{
  "num_hidden_layers": 14,
  "hidden_size": 224,
  "num_attention_heads": 4,
  "num_key_value_heads": 4,
  "head_dim": 64,
  "intermediate_size": 896,
  "vocab_size": 1024,
  "hidden_act": "gelu",
  "norm": "layernorm",
  "norm_place": "pre",
  "norm_eps": 1e-05,
  "positions": "learned",
  "qk_norm": false,
  "attn_scale": 0.125,
  "bias": "all",
  "tie_word_embeddings": true,
  "parallel_block": false,
  "init": "normal",
  "init_std_qkv": 0.0273,
  "init_std_o": 0.00516,
  "init_std_up": 0.0273,
  "init_std_down": 0.00516,
  "optimizer": "muon_variant",
  "learning_rate": 0.00838,
  "lr_mult_o": 3.0,
  "beta1": 0.9,
  "lr_head": 0.00443,
  "warmup_steps": 200,
  "schedule": "wsd",
  "decay_fraction": 0.641,
  "decay_shape": "linear",
  "final_lr_fraction": 0.1,
  "batch_tokens": [32768, 65536, 131072],
  "max_seq_len": 512,
  "doc_mask": true,
  "train_tokens": 524400000,
  "max_steps": 8063,
  "dataset": "wikipedia_en"
}
MLP neurons of a small language model. Each row is named by its layer, matrix (up: input weights) and neuron, and shows model dimensions 64-191. Each number is 128 + 24 x the weight over its row's rms, rounded and kept within 0 to 255. Numbers have three digits each.
After each neuron's rows, "fires on" lists the tokens most often at its 100 highest values on Wikipedia text that the model never trained on.

L9.up883:152103085142112116110095092092142083144166179139128139127156132108139095136128139208162165135117083110096134142109118153119158105132101132106140120136193081113095119105136138105115122096124167134143114102112177141111118151131125120163130093116116145138118084111138136099125128114151171132105141120128159171111127084161123095120104123150091115150093115159141130136099110169116122153117
fires on: "s", "S", "d", "g"

L3.up123:155159087119143158081131128125153108091164136185103148108084084107144176157137123168135159150135105153122080146128144114138146117158126108161104093108155145145171124135119106092124100093106106149126130127137123128133129156123152089166179133121115110150186154117132098103081123136161113133101155105138174135133090131127121131122150107162086144131137087141104100167119153125122113136110
fires on: "over ", "at ", "most ", "up ", "rem", "age "

L6.up91:100095085128127127125109142108121129098128142094101085160106157115145131130124112106107119185146173085143063143110129116149137144128165101136181124133156145134102149131145151100138153155148140131128125131088108104136130133137132130147168143129107164156117124112149135149117108117166113096132093171133137155142127117145103173079165125146148131149090149123137085172091148112055129096123
fires on: "–", ", ", "/ ", "ted ", "ent ", "et "

L8.up746:107138106128129128118133097126138138100140123123113140129113091095135098141141132114130120117143138107094116140106165096165152112130102148141169144122128109155134114130188096111091149136151117119132108143179115111117117170134147113125162082128131132048116154150135146081084099118169098188141130106096143151138146098128170123103155107152140159144117145103116149106127126141104126117117
fires on: "u", "e", "b", "s"

L4.up95:092164135079124123122146137117149140099124108142141128123129119139132136160141136137159141126156140159090102120128151116165084117123134146147132133081122140168094090095102128166108131097191149140142126125128186150120148173122135100110119142156109114131140124108126135125064169109122108122112132111154114112104156113150093124143118162155152068103151144155128128130166123097088134099059
fires on: " ", ". ", "% ", "} ", "age ", "ip"

L11.up512:136072119130142110081153139133088185169153087117158119169136124079123132109100161080119094122112107101164113153145081108165170091123154148180158106142137146129144104158163130097140130108118098126095100103150152111074127098146130135155136092175104129135129111154107136116100109142119130111101127106143153094131139141102153172092135145157114108144161117108126138153099162109116128141124
fires on: "s", "ass", "c", "ar"

L3.up75:102145106098153151118128119121129100146172085169135116109100149165090141089119113117136116151170151137083144101144144102155148093140160100142093096161127122122110107144149153139167118122124176116098136123150145140128106131102103136179127118127134108107101160126145134128109128136149105136111141146127120133118127125125123144133156189107136163137124170124093139124115111120137119151106
fires on: "; ", "), ", "is ", "and ", "| ", "or "

L9.up624:157139132089113089168130144102112110104078121143139117173140133127126161141145150111115095096102155130109118151135114133126146131086114095085145140107114113115161084156154116124128103208137118128122117124134106102110083143169103121095145070109102109092134168121136103116119118128154123127099117121127162125145155133086131152115117160156129134121145151087136093183154127132114139113121
fires on: ", ", "y ", "in ", "ch ", "th ", "the "

L6.up863:062163099109149093122142131132099112119129106141164130128138136102109112157131111127154131132146142103116114117115161141120156125098134081139110129078075108139124130100175099082144088163139150141122123150178122174126140139108118121123102153129137153112127155123121075098140104155128114164137093132136109141110166124171085123143124161104136113138138147105199166096133112104170112080099
fires on: "en", "f ", "fi", "man ", "st "

L8.up748:151105145151149145119142129104123108106138119101129118097117127142126127130136101145137129132184135147110131175152131147133132136080122089114163131162118112082154111124122133184104124132118146134146113106159114103179121125135151128144152118102140146126104148121134119132170144133089107171141141116156124092120140125184124109139125118152122182069114124107119063172123173119106118117114
fires on: "coun", "Coun", "wor", "w", "n"

L9.up864:161104060083156127126099123119116142177105140125109083145110121127099126136126122135148106154147139137181087139107109145127148096112143091172130119108136157130088130134147144108141156113104140104125145115096097107131100142088156122168119124134134144144146127127091174148150115147142139119107115132125107115108121146152109163110170130154132184121163140154134144116073097110137135150135
fires on: "st", "ing ", "of ", "res", "iv", "ed "

L4.up209:141138079095142117156113093117158116135114116126161129094124135105105128119111155110179145117113161125125143114103140148169165104114121116090132151154079095117090120164139104145118125124159136133122143172136108130144090156119094126133140149133144095136125197110139138139110132171105119127128125116102073115102129123189104187112127135128110097139061138181085139152123104080113082122144
fires on: "\n", "\n  ", "\n\n"

L3.up462:124124163145110124142132170156108118128154099111123116089133120142124093169108123138149096124112110092129082156153105153125131114102107106128150134095111138130115099146119148112127124135155075159126162144080121143137101132132099144121181125145099112121112104126132139124153125124118127127119123183158130145162142088112121126168164148153123126150080125136118117179136110112121148174155
fires on: "w", "W"

L6.up835:133140099097155159133080127168114114141139096148144132155098100132110133081170101156079157155156098110081124128151167093171122102148096134126113111128124153127116122141139148131114170139103170137138131163116117159130161131101124148133097102174125137149105121081130161103159120083090100114155128074128134174147137133153131115131112160120114142138100141173113138199123103113099119147151
fires on: "of ", "and ", "/ ", "or ", "h"

L3.up851:133130109138137146122152149126153145157109133104133131109078138167129142143125108143138145123134103116120138155124108148146119173114136146143181094165158119140093127140105108111101113078109121153137147138119100159188158088204126121118141123120117152155107128114132133124133123095148167104094164070123118138144079159115095124122130123149129098094159162132129117170158152117143143147145
fires on: "et", "eng", "t", "ack", "om"

L3.up392:150152134132120116148116142113146122114124114136144149152088183126126145147178152101158115127109166127108138146160183120141087072115119147122114169118099126137115127092122102151126152100152092175150139122135105133136130153133156082121142127163139110138156146110120103148121155126147106077116145103157101125127092092138142111113104143128134138126147149081097101105091151108143111129151
fires on: ", ", "| ", "% ", ". ", "op"

L4.up332:133133119139072151127083100123133137181191122142106135110151131113135165118127167136189095152090152154131128126143146139129107097095111104147105118117138139123125171127115125120137117101126175152100131141114154140119106122147148178124177118108091139116107169149130143100143120167104123164132124151151118125119142082159103092161133114144111100107143124171152055178135114094107150124132
fires on: "iv", "n", "em", "form", "ion", "ild"

L6.up732:112126129148196128086144146109114150151107118107139098109121118135134098113087165116126115107106125074101125152151111164168165130114122119124119137100133123102141159106107108142117139105144147141159142128163118150083086107141098167132115128102118092100125128142174118095127118134098132097125093115088129111132119125161134129119126121162129143143135140123129116106104118110110117114111
fires on: "F", ". ", "B", "O", "C", "P"

L4.up542:152129102118127146127084117135126172127142176129155168133113159153125161140143148172150172107122089140144111141128105143121083130102119120165080126142145160090133117132146112138119077092085155124108103145127151127103110077109169109104112141127142139105156153152116138136127108139186138130156142149098155104134155132132125128108123100153088111167111131175152116161147146113108172136140
fires on: "{", "ation ", "ation", "ly ", "ce ", "am"

L8.up294:160088095147108125150160145131109088114088142133158136125148108111124121156137118108148149147116139108156124080159126088104096110115115170100138103140104108130096158133084088109092145109092148127118119157104150110127119159122118109120150124132163116126084172122131187112153103080186136096142116131121129106183142171138104131117144154173137124108176152135135152108103112112139102130165
fires on: "a", "t", "ain", "on", "pres"

L6.up502:119104160139114121127165122144136126110137140092131084158123154127100116147121128126121145167091092103135137117126176109110095165096126192111122105100151107138164174139125139089093130124103105149106123107098117131151152099140124136129140096104123097125133137147129139137152148118170165108100134110135136124101133114128101162110116151101145151076154099109140141133107135143091175123144
fires on: "D", "B", "A", "ly ", "pos", "ing "

L11.up650:152127136097152133165078153106107130115076104158133136110117152127137149183116105107138136167167125127119087110118123146113126097162109133092134120101152115135123118122118095139145112123157132092150105136124165154093143077123097136163096069157119164155153107068114121166121160147107166149144098134152100142114070141158119166084172126133131139150101091092155148162126154132150158143135
fires on: "P", "p", "of "

L8.up767:178114181129129113136110142119144106158134125126099150130153135114138094151160124109040154136126112143128108145115171140132122135181186151128120119121140098073147133126162155135169133153107132127101124134136123153124122123129108168107138169150171133074151096131098130161123110103162124114068116101140132134147122139166133112119111144141155153125097157120107152165123128163119141105148
fires on: "p", "at", "M", "w", "ear", "en"

L3.up204:149134077148152152131154188127141144103099155149121158076084104169131121143084147127140154153140127147144114169119100127066071124114153139133183103115134118135152143068093124148108172119094101143110143093111115142103151147107145100124125166125115162167125117093124144085116100121168140125147127099110114115118122153115100101103157113123164134108130155114134147135129123140159113147107
fires on: "et", "on"

L4.up863:190133174114144146122114173133117144115122165110107097155136137151122144149102121173098105121143124101109140120123109131133102142146129073176108136168135151138167087134129119139095130148142145122143164108089107112125153129130140152099132109131096155206121175130110145144127091134116102122161114109133158175140128097135124147102098115145163114202131113090125144145113108127123103140083
fires on: "fl", "ind", "ass", "istor", "os", "ad"

L4.up320:150118143097127138150117160158088115119149139135121146130129104151148146130149150145175146099096136120158153141125145114113101141142087154107117126070143084104161121107089134119157149136120165121150144095084134128164167114084100149083128131139062142114128139140108074114095153119161134095158083098165156110160132130126165117154100124119121132154160118145100115157133150143117117115146
fires on: "of ", "as ", "ong ", "is ", "e ", "il"

L9.up172:122144126103107154132128127111117141118099127115091128120138152150146136118111136131101130086154115156135153113150143139164084127139116126101115134109149128134083167164111118131130142158122142148162150132150162124104145131159148110106112135131101152111098118091130099134095118122078173143138148156152081117111088213180101124087154138145107127132111102116166175102095150120081127142121
fires on: "p", "P", "I"

L6.up331:165188139163101086135113166094157123122097117114137131126116130147125135185154088149163113142084134120102131104114130126129119126131119149147144125141093126115163127101134146103191107120160109137165100119100164128059125148081107162144120140086160102120128109117125149165098111128152116142151131115119176126116115134123097124127144111153192108138133130163129147126098104133141136157071
fires on: "\" ", "ies ", "p ", "all", "y "

L7.up59:163147129133140096130106138147101113182114156098093113107125099161141097080132132131116141170140124144129149097113150121134137134170068090142159142142165121117099155146116190123116112124075128120162143169115126127125113142108090120172129148152141127142116167131092100120143142065118135070102104117155107133137177139142114140116138139158142168133116186126152156115122106127151089146098
fires on: "t", "oc", "j", "om", "ing ", "it "

L6.up421:125124108154127135114148144123129144161107110087079108121080106136125105113165122144088137107113133136130141158105165175133112134154122137128087170144130132127144116158101155129109129075147091086157115120115157152131096160122105177123144163123111074093100092097174119159165107145179146122127116124102105114173108133144147102109136165150131125132130127122170135122106075122120151138112
fires on: "an ", "qu", "an", "G", ". ", "O"

L11.up127:138156141123125151111133141116094141148064122127134137114100148106150102174165169079109105107183142128130106133127117156117121159138127136159117113096142097113106117107138132101125106122134134126130097198094065160133144138155129132086171165111127144113115155133144123117070128122094124161120128121098088126064121164130095137149126145131156142113105089131166168158146116098111113143137
fires on: ". ", "ver", "por", "pres", "si", "for"

L8.up845:120144156119139163103121098157151131140124148106162151123138141102120109171172124147110126102191117098158146140132159078095145123101120135111152119121125141129144131129152126145096111134151137154147088133136077102111133138104167139131101125102114132085162118097157109128143134154160111115096115091106136117125139127147142089097107107115169146142138169113105094132163139152147114160119
fires on: "the ", "= ", "(", "to ", "in ", "In "

L9.up52:147170097138120118100131159108125122102163191103094122090098117094119111146157091145134136141097086142147124140117108146122125121121133106179163119154096096135122131065143143116145135119101162102125122089116163091115160136106128135171086098122154150150134104128145161106130102154178130123138091122114154129127125118110104121151128150164129123125102077134101137119102115132157149134132
fires on: "s", "ind", "d", "und", "f", "et"

L3.up288:080115113123150148098163130148145151168120081099130132108113098109110160140114166138108159103102134128159140114159107134123117141105157153136135114098186113099113111122123113132117138129093112144126152070165140138109103150089103131142099116098159147137125142145152158109177132148137159148121146162121118165109096102106128109152140112136111138118152127130119139133162081132142133156108
fires on: " ", "1 ", ")", "3 ", "3", "2"

L4.up31:143140151129200135119158119122172142122123134129162130139127163139132124101155134121115115132119142137172105157118120112106129133102197153135144143094137092109126124062197152138172142097121110137107120104114143162092115148100146179166111116180133155123150124104061125129129105124126146128128160127160156190115123120156100154162090108098140137100148170108147135119121109118166111136111
fires on: "en", "end"

L9.up110:137133132145189097155124119142076111146086130119132181120124122120153104111144154134131123155140099087141134161130124125138125155143106143158168174125090138131141145142114138134119111106115145137140154124124147101166128134131148079143185097090158124104138102120157109128149163107123105135146143154129148102110192139109106148115074121174124132133104104085138148109112147142135109109104
fires on: "the ", "c", "l", "r", "tr"

L6.up589:123139114141149107114144149109146127149088187107119117146106099133127134156103105106114113147147157079119128133152109146156111135128136155127130132102114129141150118139183157124151144104105142092152118106189118127132155110098152109082120110100139134109117151171102124111137096130112098120111165143137114165151120144129161158130097144149141088126125122108083120127136117095137150114109
fires on: "ad", "h", "og", "ab", "ig"

L8.up449:112119100123104129110144156095104121129124161111122154168132122141132118134094104129145104092136142132112148124136137104119103114158167099105142125122180103156125157116146128137093093137116161134161171122105119173122124152157137100150151131114110091131137141104130153133101149116087118127111159138114133111153151102128142116106130178140132092139133086076096137178114142192170159119126
fires on: "v", "ag", "is", "er", "V", "age "

L8.up391:151089103085129157081147097094110143108108165095181147142114086120131105146142102102122120126110183121140116157116138156120146132123144130110143155087106159116092145106080121128106129163133181117104151131097107118136092193140128103144085167166134101136114124167097137183127116161152147088157133134073135060156140119143122135130121113116130118104121136155128126144115127108125123107147
fires on: "an", "ab", "ed ", "iv", "ic", "ted "

L8.up462:137150159100152110122104124140138131102102112108164145155164108169088158145131126111142154119124101145123137157136113135130128127122130102143152142136075099166158103172155153098073115144113107100172135143098112093163169134161133135121121121149142142137158181129140127153111107131109147129127117106112105136116130139152105111118109100124156128125158116136128165113123102157108092142127
fires on: "bl", "Bl", "os", "ill", "fl", "oc"

L3.up157:103135107141093135111132078142155168161144080117153181090109118099133163127094130135164110170097137128157141107106180111113084136095156127114125108088159126149112114089123124130136122133151147113116140108097122186145084125146166142129105133107184124164105103133111132139132159136101096125123162127103137142130102142115097165139154077170110123119139114134172152132168141126119160162105
fires on: "(", "1", "1 ", "6 ", "2"

L11.up206:112099178125120150139116109156151095135147139152166148168122159119160123187144128100155140138106157126103154165115102174131129134132109133134140142107181203140154114142130118101166094121113093133083147142125101157101147118160140094127138110155093124132145170099134087126122103097105107134167152102115107146118154093131162096131147113142155103117109094111123139084112092125098151135151
fires on: "an", "re", "e", ". ", "An", "di"

L11.up513:127127121074126132138180106133084084122071157133133117129154186141122075169114145122109124109125131147122135141129117143129165109145146138113102128115169124133140114074140113118135096173118115135163151164143090165104089121164155093134128098080126121160156164144130155149123089101141095094151137144134126111148133126105162110119117144161138138113146084142146117138158164103119113156137
fires on: "2", "1", "3", "is", "er", "at"

L3.up599:120166079105164097138140131136134086145077120114160109176155085115140140121092110123105117118179134133156088138173115179122151121124157146141142133065122133130126121140139142164126157125161179115131109084074130173141149151112148166116101153137169136129125068120129121119118110106142120132128135132133132133124141119169110098129115152113129126123144149094137146135129160124144113098125
fires on: "en", "est"

L8.up394:108114101112124107120128100163107145140121123091134090119119120105147087142181114138142138142145155134126133125150148147130146132142102162119098110058163118095108128111140140155162137119134105119140128143108114125181177126125128113115164130141147133089073157152157148081128133149172106102084111151112143117114119172134148162160124139135113113110121096099152087132153096172136139153199
fires on: "h", "H"

L3.up172:069122147115126127085120128117107161096104082133120109106170096124128113097114114149119093143120127145142114149154079119137145129163140137126127084080114106112121084146090144153156109141144149128148132108126135150120103111103108141140142149161154110101117101162114072149175112110177185128115104155128144119139157117166151103162135104144126113145089111081141107158147153109135109171152
fires on: "sh", "sk", "we", "w", "fe"

L11.up238:143127133165143117119097173128152136150116135142110139144155118125170166142104101110140111133130116142101091078133156101152112121144103134133087143096151085060109118100116135137107144116135153145169158126089152146101140145121118146161120113135133162129102103139144121105107120143095121200108154116146108176084097099114136141114146145117109083127042134129110154129125124149132147142116
fires on: "P", "el", "has ", "pe"

L6.up570:105099164115137131135148124095086106110114165124126146143094123158112099154132104186133125159138125172152109135106111132096113133117105131145150152116107130126113145157087147150120075105140101103096125135122124114102094127094113125137159106097120137103152132141118123141118178113125141117125112120095162143141131142121124132108146116161143126135118092097126117134108128174128125149113
fires on: "c", "x", "an ", "al ", "l"

L11.up214:120153168100159151142144118154087125142108128139139123139139131118153149163178147139117128110143180107104104132118156103090151088124115120104117190122144079149114093106133090120123128148095104124071122090138104081131132118146150131099093150135156168098133113120137091122128130137156142150097111132128115104143145105116142094104133161147139174115114144144112096143123147115096099120124
fires on: "(", ", ", "| ", "in ", "August ", "of "

L11.up433:104133152119129082142155100179106146145092101118093120109113136127120096120105142123159166117095118159112124109099135131125126110137109115148137132136123152161157131160164144121117113155128066116147178139102155100119102102108164120067148122090121172114158101128118146122125141132116137137119116129080138130121132162143149137152141103148130110164122110115107123179088123176138115174145
fires on: "W", "an", "con", "un", "b", "ob"

L4.up427:119146135158168130115135124144100112131150067144118135093127118112081128141168130126169104113095101127150088133156147109166104097045137125110147117143137157110090112121153160113137189125105147107122127122126166118131123106131145157130111152119112124111109161106123160107158130121132110124098119187128149158098138101111116114139141127139135132147094159114129124115166123093140138149146
fires on: "form", "w", "aw", "t ", "wor", "app"

L6.up380:106092157189153128109136135129130110155107111107130147184149140159117139134154112159153090076098130114087105136108141117164123136135131131162209109126116140148102119143124121122165120163167158147159097091069160128108140137169159126114126128087125131132121109155118150146114168100117128116125126121123169138118149118077126154123139150140106146138137113095113102170096104127145175098142
fires on: ", ", "2", "7 ", "1", "8", "1 "

L6.up246:122101118102164167134134124134152114105095121132116112129158152091151095129158126117167117125126198137069190139142110146131151123158089122162113132103164108116156111141113122128170129093135118140113162127131163129142165120124109164097156134142140093138089150144127147095147121088136160129147106124151118122090116155119120092120112117089112127091117127130169102085123138165099164093131
fires on: "h", "H", "c", "r", "l"

L8.up172:193138133135111149121116125105108132127127108113131152136106129135110168155128134143134119138129179155150117116144155135107153118150118130136103095141129156104177121128122089087124128181086125112116132145166116113138119142141142160086138103137131088113149113118121122092123141125148122108109084127172127118119096150167126154084129124134129130106137187129082120142110122104112150145159
fires on: "the ", "an ", "that ", "\n", "in "

L11.up509:102108150133118168134165133148147110107095138109164122140130133129136133123141138119143150131171135127105109160157152118131161126125137115074127090131132155108122133140165126141138165112117111139131164108099107139092085120118154103162147150119100140093126126127137150135125095124125158129128112141169107168123102105159115094117132103150153100132110110125128122116132127145104042177124
fires on: "em", "P", "x", "ation ", "ex", "ep"

L11.up802:092123124138117140110168138110089174126156127154154116122103082124128135168133163128135111108147146087110161099134149142150116153118155154205104074145129123136075138122111147110110126105161101114109155146113147141109184153101125173099153126129179093130138135136178098156135122145145168172084147126095113141127108145118111102116118119136166113120134105136155131139136096103134107146149
fires on: ". ", "h"

L9.up299:117119133133094113116159131171130110161144099111122121120132111095111138177108098114132173165115121116111132143153106137101130107186095086078120136153121139154151121147140131107111126175132091124155101151141128107102096135119137139098137099119135128094138138118085110152150119185131147100155160134163112098134147131161189143180098126133146117120130126106149132122109133102094103138122
fires on: "ol", "un", "pl", "b", "l"

L11.up356:120136113115102131174135106145078141109155146148119152133092111119101148103147130156116123135121163100145161126125175123173122114085113146144131061128068147108076141116120123148119152122145110097149108147120122138115136080152143134110118081100134115144092095110128160173155140114172134152135138127136117121128124152136174102133125110174171121126131094138136097147112100152083149094148
fires on: "h", "e", "-", "he"

L8.up369:095102091151116123125154112108125108141092175099144148085091116132153167151154146105161113169109133107136117164119131127112159109137147096106120129166134114143095165147123162132122116138123153127124103188129089142094113158140130131142104132132075076125089120137136167122120088150140168185108134116141154167112084124143104140130139144098131146133163114121164116162101122150111117159108
fires on: "u", "op", "ep", "g"

L11.up381:103194155105112158112137140131108142111090148127109154093102134135134101102109141113116097154170125118184120121119111147107128125105141124124154108138079167124159142119116092150110102123093100145084135117123127139114127129123145118135098179081132118101143129140138144114127152117123129147180110140131148161154122145173100146127175079187140128105150096109142124132114134152099112095115
fires on: "and", "et", "d", "om", "m", "af"

L9.up40:124105145139099110115141118128071140121175128134164123157136117121095125147127135170152185129173101125089089116123106127121091128086145137136113124146128106143096174081134113105106099168128155104114108106119103091130098132100156115143135135136153128131149081117102120136172137137107104123145142074121147186153166138120096102129163157116138129121109118153121111133112105104088112125113
fires on: "al ", "s", "ed ", "al", "l", ". "

L3.up568:100186131113129112126089109117143112139104115123143116155142123131154147149070130135160089182126150106136126163095115112157118118139153125122147096134121145144152091135115148133103112133129133148127126111127143159111105109193111141166133123133097080152134182106133122091136112132153146117090113132164130080110116088169145093161101157125125121138142138128129115081080122145135144142150
fires on: "str", "Cl", "pl", "ill"

L11.up558:109135110114095112136105159128113107105142104133142119136076128124130113098130139105111111107168117135095125117141135147159098109119172112156130118100125150150098147116134162130126059127131136128122150167156144142109106172155097139137129115107183085117099137114136086138159110092164132170097154146155141089108165147116087145129088120142112132137118120135153141151116126141154145119121
fires on: "h", "er", "ap", "er ", "W", "re"

L4.up169:139089130128148163157137117138144100161130096119105105096156112134130106180126139129157141109146164074133115121115121121102136173090146120102175158106118118123127091117152171131091132131124097180143179126088124132110099114108107126138149125118121113111101131145123150089179094150153077123145161159098146165143128137150174081128104109156118116148081124112126166158090135134133117150116
fires on: "w"

L8.up705:125125158120097132105129113108154113173130157118112114114143163118183125130108124077129157129183119107156139139135141086144117103096143145119149149100103129151122124112096137112123116139120132132127142121157074112113109184108107102168139120102143160097134113141151115124142134110149110152119120074100094149157177111136184141127128171131111118112126145139129147096124123116128139149103
fires on: "e", "b", "00", "ti", "ic "

L9.up458:167131116158153094149112101082107132125107123117166109136099111109136120167108098132135102127132149100147144118149109154144186167125144124117112134174152122125089110110125148136166131094101122114096098108120114120117162082101152176102159136106148158109150132141141125178137091113118108142134141121142136157111088164129129126118111126126161085113132114134131153110168103141130136114142
fires on: "t", "as", "es", "el", "ame ", "st"

L3.up807:130119100137138135119137108163086143117114056167137162113098117132091115116121153117139095156110171125153090062122187141137152095126108148168155115099137095133130155131119141116110153129154156134162106122133114117138095108133107119141109168155125161136127157113094121151134144084150139144117113104128116138134148186130130123149154161127083179137131114140143100078130135117101141134132
fires on: "us", "ord", "loc", "cre", "form"

L6.up447:090134119121163116114162142145163119144127125117158092119098146163145118150169127087157144124097121128134170129040152138096129135129146142116102126124118145132130114135154097103116109133099099148134117076096160101160166140092163139110115102116149101137124178146128117135127130148163126108087125166117078142121102137159104107091130123160157136096110097104140120151138150157109111138128
fires on: "B", "A", "O", "R", "V", "I"

L6.up603:091103120112120118145124122145109118148127104150150109129117114135060112116159116148159103157136173126116119123145138061143088133094103100154122150135102124145122118117152136130101154137120137127157120138133145173118130075106133167158127165141135143068121120166086142134132131143077091122129098107146170172117125136124152108166132181130141130154128137170109118085113120110078147121144
fires on: "y", "al", "al ", "sy", "te"

L4.up91:142169131121156133139128153138130119125116089109144134125081133138101119111087122129135104111161173109154146122124119146127149141128156121145104075135125157169117083128127101153104131109112126155151144119103162183132178143104124130153103191142143103137134115172130144087145119099124149169114159086149109139125107130109096124114100122098186142136137105152134141148163116132137104126137
fires on: " ", ". ", ".", "ch", "an ", "ough "

L8.up492:144135116118141100100128133162075151135112149176111143122102163123140116157147154118149101147115158073108151144130128110128145137110127117114145081158142141081116102127117124117130142130175107125132148099096136121109132100162159163121098105079113174175133125146074108116126170111178150107151142105095123105150121166102165090162132135100117151167146144131123103132140104165104110119130
fires on: "l ", ", ", "as ", "of ", "f "

L11.up688:180130119131089115123121099095112148115121170145146119133121120075118135155123125122106175087095104139076152120078153145188119071128145153092166118117099147138116109146137157120154143136158130141165148130132136092114125120120100057086103150165119130158144175108155146151113131147106175110119121111131103127116111116126123146105116142150149100127124092143132114149103132071099150130112
fires on: "\n", "J", "\n\n", "U"

L6.up429:093083143187126138108147155104162128129134156092115095180126108141140161142153065140149186134116142166139133145135090142116125146091102148166137133165113119128108146167115137132155106122143136168127127114099149102101108112108127104162115126092084116156120139147139138134123113121123134132145140156146145150125100139116105144112155082087134161174133129091115101114096129132101156152151
fires on: ", ", "and "

L6.up365:132164125130152176122118156116124137087121135151134136136135136113126128212153149120136116124117155127160102127088147157154078122146126120138134117095114118109102092130108112145096150099085200124118128124083153143121145116142129107097107167116098164101153144140090114134146135131138158133120126127092116167141134105128082168162126105158115088110144148098133086084118170196142153119166
fires on: "of ", "ation ", "m ", ": "

L6.up767:162099108109144109118132140119151080179141137123095094144119136095134133169182150115157194102129139111153135147147069128137088155133137134128133104093138097111130109130098092154085100138176131115125106144104137118131114103162149052112124157088079140163128154112133142102121135162134139128152167145106113149138155106116147149154095120165136142130152094105136131142132148145134184131125
fires on: "of ", "ts ", "es ", "ation ", "at "

L7.up280:110156103137089137148101121165150117171147141137085131157115128120118146131172108151093057088142113136126169092111145126138130089113118169137115111114136134124125123152135125131125152121070120128126120074136121134130141134095164154146169142108145125096142113105086112142141161133121134148132152096152097096131134143115128097126136174175127118094104099113155152054154119108082125122149
fires on: "that ", "ic", "s", "st"

L9.up814:116159123151094133120126188165073092132123106164120138159128140128146107105121140119152092113092095120143120129158157074181104115130121148156115123100112121121139128115148130131127124154085125123161134140125161169108153103066196109126132120139119121114141144131075111118110109089129133156099128108135102148163160137133143122143091133189122145085098096125148119101128148138168148152100
fires on: "ers", "s", "ol", "th ", "ann", "ic"

L3.up425:118132143136138159090155140099176098134131133097116109092113103124071138109114158088177115107165120132157147094131119123135144113108158144130157139142101129106086102176132160174107155140154126086119125119167130166089137147117122119122154139111112108138145189127136190122141107163141087125141114145110114176098126113144142138120166168127125103131092142142098133151095132123115155107120
fires on: "| ", "194", ", ", "|", "; ", "201"

L9.up376:148158133136131113161109091169160107139115166126114106087111145102157153158176095116155076108110079143121119120131115155131133133096111109106138125118080140129117147141139150130159173111140133123159097148135179163107114126137137144137135085116128143129144126093128130089137128118128154146183129110150209129127076091101121083119132100177125107138143101079119141111109156105162121148104
fires on: "en", "n", "und", "f", "we", "u"

L6.up374:091099105144135085139114124111153098079116124139136061134147137173106175128154116145164151067180138119140128126133152133148162113119118126124137099142117126123131157124154133125121176141106131105130158087103199120139169118124153135128083107139103176129113164141140165113138131141153152094140148138126120119079141106114122114097102121153146132159122080134126080123142151107076099146146
fires on: "ex", "istor", "op", "ep"